Weights of a small transformer language model.
Size: width 256, MLP 704 SwiGLU.
Architecture: rotary positions, normalized queries and keys.
Training: a variant of Adam for these matrices, 4797 steps.
MLP neurons of a small language model. Each row is named by its layer, matrix (gate and up: input weights; down: output weights) and neuron, and shows model dimensions 0-95. Each number is 50 + 15 x the weight over its row's rms, rounded and kept within 0 to 99. A neuron's up and down rows have the sign that makes its largest values positive.
After each neuron's rows, "raises" lists the tokens whose logits its output raises most directly, leaving later layers aside.

L5.gate531:29 40 35 44 59 65 76 62 47 55 47 51 58 38 54 44 28 48 66 48 49 51 51 46 34 50 57 70 43 37 51 34 65 50 36 76 66 38 39 58 40 43 23 50 47 13 59 63 19 67 41 32 51 49 65 08 46 54 48 56 37 55 44 55 40 70 34 48 32 40 52 40 41 45 40 68 77 40 43 35 36 54 69 48 46 44 24 43 42 56 35 42 40 53 67 51
L5.up531:59 49 42 28 55 65 70 76 67 58 33 41 63 52 76 81 18 55 35 43 50 53 37 50 42 62 33 24 50 26 28 27 31 82 60 45 43 42 45 35 50 70 34 59 50 40 62 48 43 60 58 48 56 37 65 48 64 38 68 42 47 90 09 55 61 44 29 36 38 21 47 86 53 58 76 58 92 49 53 46 36 53 43 49 62 50 71 61 35 64 43 52 51 43 38 32
L5.down531:54 47 75 54 47 11 29 64 28 41 45 35 49 57 74 65 54 60 59 46 57 50 60 38 14 56 88 36 58 55 32 12 67 75 64 56 39 38 49 58 45 57 53 30 45 64 54 59 41 28 50 15 52 45 58 20 24 50 54 42 48 55 67 38 51 32 47 57 43 43 45 93 49 58 53 19 70 55 37 64 30 81 68 65 50 40 66 47 52 48 45 57 37 22 36 84
raises: "e", "ay", "e's", "o", "e."

L5.gate90:63 51 50 37 15 09 44 57 66 43 40 63 42 47 47 67 81 28 79 60 48 16 54 56 80 31 42 39 61 58 43 28 39 77 65 30 57 41 40 41 25 27 52 61 20 66 33 30 40 39 53 41 36 42 56 47 26 56 50 29 58 50 67 61 48 44 50 33 51 58 60 51 41 74 35 43 33 65 52 59 24 60 57 58 47 63 50 49 50 47 77 50 43 60 60 58
L5.up90:35 65 19 52 68 51 61 51 57 65 60 44 74 68 21 46 43 64 33 38 70 57 60 23 52 41 29 70 47 53 38 25 52 42 45 30 70 61 45 52 50 69 38 32 72 58 51 62 60 33 39 88 28 68 56 45 64 55 54 48 36 63 76 45 62 35 36 50 64 67 33 54 30 49 44 28 58 60 55 30 77 78 34 67 45 53 31 76 76 58 24 50 28 27 46 51
L5.down90:66 54 74 52 15 50 40 63 55 35 27 44 36 35 63 81 67 41 61 52 33 39 47 45 52 49 57 43 64 62 69 66 40 55 44 45 43 42 54 42 49 18 52 48 37 54 60 18 24 50 76 14 84 40 59 42 29 54 56 41 70 53 28 53 59 70 54 50 60 61 65 50 76 68 57 52 34 39 67 64 20 01 73 66 46 41 73 53 57 45 69 50 56 70 43 53
raises: "====", "\")", "]", "s==", "s\""

L2.gate344:57 45 32 35 65 43 59 74 61 38 60 55 48 61 32 54 40 44 37 52 81 60 50 38 43 48 54 37 42 60 59 52 65 80 55 52 40 43 65 57 62 54 46 43 45 78 75 50 39 49 36 43 51 44 63 36 41 58 34 75 32 42 46 67 66 49 62 43 62 57 39 68 60 56 29 64 48 40 56 55 36 61 44 31 55 45 60 48 36 42 25 50 57 66 28 45
L2.up344:51 47 52 33 32 73 58 60 62 59 48 20 42 92 51 62 43 23 67 47 71 81 34 62 58 57 51 47 55 61 40 42 26 55 31 43 59 71 41 56 66 61 72 76 39 44 82 41 56 33 22 45 79 47 37 58 48 84 75 74 35 58 70 43 34 52 54 68 63 55 31 75 44 87 52 71 50 23 57 40 51 43 42 46 31 56 61 49 53 54 13 71 63 62 33 36
L2.down344:19 39 27 34 46 64 46 70 75 50 74 61 32 71 65 82 58 48 61 59 48 50 57 56 97 42 46 33 75 45 46 48 56 47 52 55 61 45 46 43 74 54 39 29 63 75 36 54 59 33 37 66 56 66 60 48 50 68 71 24 29 56 60 74 26 29 34 50 57 38 42 41 40 65 86 58 47 44 14 39 03 70 80 44 37 70 60 30 55 65 48 27 46 30 39 02
raises: "”", "]", "\")", " From", " Each"

L5.gate524:59 58 54 51 62 39 51 53 36 48 54 36 61 46 50 38 50 44 51 56 84 42 47 40 80 55 58 54 65 44 71 59 37 57 44 63 17 17 54 63 83 48 32 51 48 45 59 39 32 69 30 23 49 32 97 15 26 47 52 50 44 69 39 73 61 51 48 61 33 51 56 51 50 67 74 64 47 44 36 45 29 57 68 68 57 40 87 68 40 50 49 53 48 43 58 51
L5.up524:64 64 46 62 45 50 48 28 35 49 31 40 72 53 47 57 58 74 68 47 81 52 54 44 49 42 41 50 68 45 74 72 53 38 58 48 58 52 55 42 64 86 21 54 56 37 68 07 37 57 38 44 37 44 54 60 46 40 69 61 43 76 57 56 40 51 32 48 68 55 58 60 46 48 52 54 51 47 32 40 62 53 64 52 41 57 40 37 53 41 43 29 59 44 47 59
L5.down524:59 27 46 62 47 29 37 31 64 60 48 29 60 49 69 48 41 40 50 58 50 41 38 48 91 20 23 56 69 55 82 51 36 26 89 50 56 28 41 66 40 54 62 46 17 47 68 39 27 29 38 35 49 19 58 49 67 38 36 54 49 46 54 43 25 49 64 34 53 57 62 67 57 42 54 55 53 62 31 66 00 42 62 66 52 49 53 46 57 41 67 46 43 55 41 36
raises: "et", "et.", "ed", "enh", "up"

L5.gate57:23 39 55 65 45 60 35 62 54 85 69 52 53 58 70 58 51 49 43 62 37 55 56 82 43 72 45 59 54 75 69 41 85 36 74 62 65 33 79 54 40 46 26 46 42 32 56 56 31 43 61 12 46 42 80 33 40 49 54 82 53 78 54 43 52 43 35 64 61 15 54 40 64 62 27 31 53 34 69 55 53 50 28 45 46 43 31 63 40 49 62 46 64 87 57 57
L5.up57:51 69 65 35 18 49 44 61 80 59 27 29 63 49 44 61 38 29 39 66 41 08 65 53 63 00 60 40 60 40 42 48 68 51 73 66 59 44 62 30 40 23 53 41 56 44 65 30 74 50 58 70 52 39 55 77 45 58 51 65 72 52 59 81 40 51 61 55 41 61 61 64 39 55 29 64 40 47 37 67 46 35 58 38 40 73 60 52 61 44 85 68 37 37 76 45
L5.down57:37 66 32 32 54 48 39 47 40 33 37 64 52 51 61 71 42 25 79 29 78 54 39 34 06 55 76 36 25 60 60 36 65 50 66 50 43 70 58 44 75 58 41 59 36 56 30 40 43 53 67 77 52 47 51 56 36 44 33 77 27 33 43 45 56 67 30 38 28 43 40 37 14 44 70 57 54 39 43 49 00 26 49 57 60 75 43 70 26 30 56 47 66 54 55 54
raises: "ant,", "Professional", "ants", "ant.", "ory"

L5.gate416:31 47 50 69 48 68 68 53 47 35 57 56 72 36 15 50 61 79 73 45 40 45 50 50 67 55 33 35 50 46 52 67 74 44 27 61 27 72 48 48 53 50 34 80 35 65 31 23 52 31 67 33 50 28 41 42 28 49 65 56 48 50 26 54 53 69 53 69 35 21 53 52 31 51 54 74 82 59 22 49 56 44 36 29 67 28 56 43 54 52 42 34 65 71 60 42
L5.up416:55 21 44 72 67 47 36 61 54 30 45 41 74 35 36 50 66 79 46 22 62 48 40 48 54 56 54 18 49 52 53 59 64 41 49 38 40 53 66 68 36 61 55 49 64 43 62 43 67 51 65 11 52 48 47 45 57 40 58 91 54 42 15 69 19 70 64 71 46 59 42 46 61 53 54 47 58 30 34 42 33 53 62 47 32 20 36 71 33 42 45 40 57 57 41 55
L5.down416:52 59 66 31 49 44 52 63 59 64 71 52 30 53 52 28 42 40 47 51 63 31 51 53 27 27 83 76 48 53 70 21 30 59 59 25 32 34 56 39 45 47 60 41 51 48 72 50 33 28 50 52 51 45 70 39 30 55 44 55 64 64 65 49 57 16 48 30 49 82 54 43 56 40 46 56 38 37 79 71 42 48 66 62 46 28 40 59 55 89 68 63 53 23 50 75
raises: "s.", "itive", "ing", "ing.", "ed"

L2.gate242:61 51 51 69 78 82 50 73 60 50 61 27 70 45 48 35 53 21 63 51 49 68 55 31 36 50 42 58 57 43 27 73 38 50 34 41 58 70 57 65 39 54 42 42 50 50 60 60 58 65 50 54 44 38 78 56 56 34 55 59 42 63 71 49 85 48 38 63 61 57 20 04 62 36 46 18 72 23 09 55 59 49 54 64 65 45 53 57 45 38 42 17 44 34 52 60
L2.up242:87 42 36 49 53 65 48 52 62 55 59 54 72 58 44 49 80 17 79 34 40 48 77 43 57 71 27 53 53 48 47 74 63 54 49 53 53 71 43 63 53 55 27 43 45 61 51 67 54 48 41 47 29 20 54 44 33 36 60 71 51 49 69 56 55 38 26 53 44 52 28 43 59 33 39 37 66 41 41 37 47 58 52 52 56 40 61 52 47 52 46 31 27 20 68 69
L2.down242:74 33 45 44 48 50 43 55 57 45 66 70 36 54 46 80 69 40 70 37 57 26 66 37 99 52 38 48 46 46 78 57 52 52 87 00 68 38 29 51 27 44 32 46 40 61 78 65 55 62 53 48 46 45 35 32 33 59 50 71 43 52 45 55 42 48 23 40 48 64 59 43 62 18 58 40 65 51 52 55 27 50 58 58 51 53 40 60 56 68 63 31 42 47 77 64
raises: "s,", "s'", "s)", "es", " and"

L2.gate329:50 60 52 44 73 36 39 72 87 52 54 66 40 54 62 72 59 28 68 59 41 62 69 53 23 73 44 23 49 47 52 47 17 36 37 58 70 68 31 54 27 56 48 43 96 66 43 61 42 38 75 43 43 82 53 67 56 46 55 54 25 85 65 29 40 86 56 78 35 50 24 34 62 57 54 72 92 41 21 52 49 52 45 81 43 62 23 61 40 42 70 49 47 61 53 63
L2.up329:56 45 60 62 71 60 55 69 76 68 79 42 52 66 83 70 92 21 81 58 45 66 39 80 61 75 32 38 38 17 58 34 47 29 42 34 36 68 34 50 34 52 44 60 64 45 40 34 41 33 53 32 22 35 58 66 63 58 49 66 54 39 33 56 36 51 55 72 39 53 41 52 53 50 36 47 66 49 47 48 46 45 45 53 73 46 59 49 52 33 47 36 60 57 66 68
L2.down329:42 64 72 42 88 09 61 49 73 60 51 71 33 48 55 51 60 22 61 50 46 47 51 63 17 52 21 21 67 34 34 47 52 39 38 48 60 50 31 57 41 54 50 27 70 61 52 35 48 07 72 54 00 67 38 72 65 34 72 38 30 67 56 19 48 71 80 47 44 67 49 00 50 49 34 56 52 54 39 49 41 69 53 70 33 50 63 34 37 48 77 58 49 61 41 60
raises: "qu", "q", "ven", "que", "j"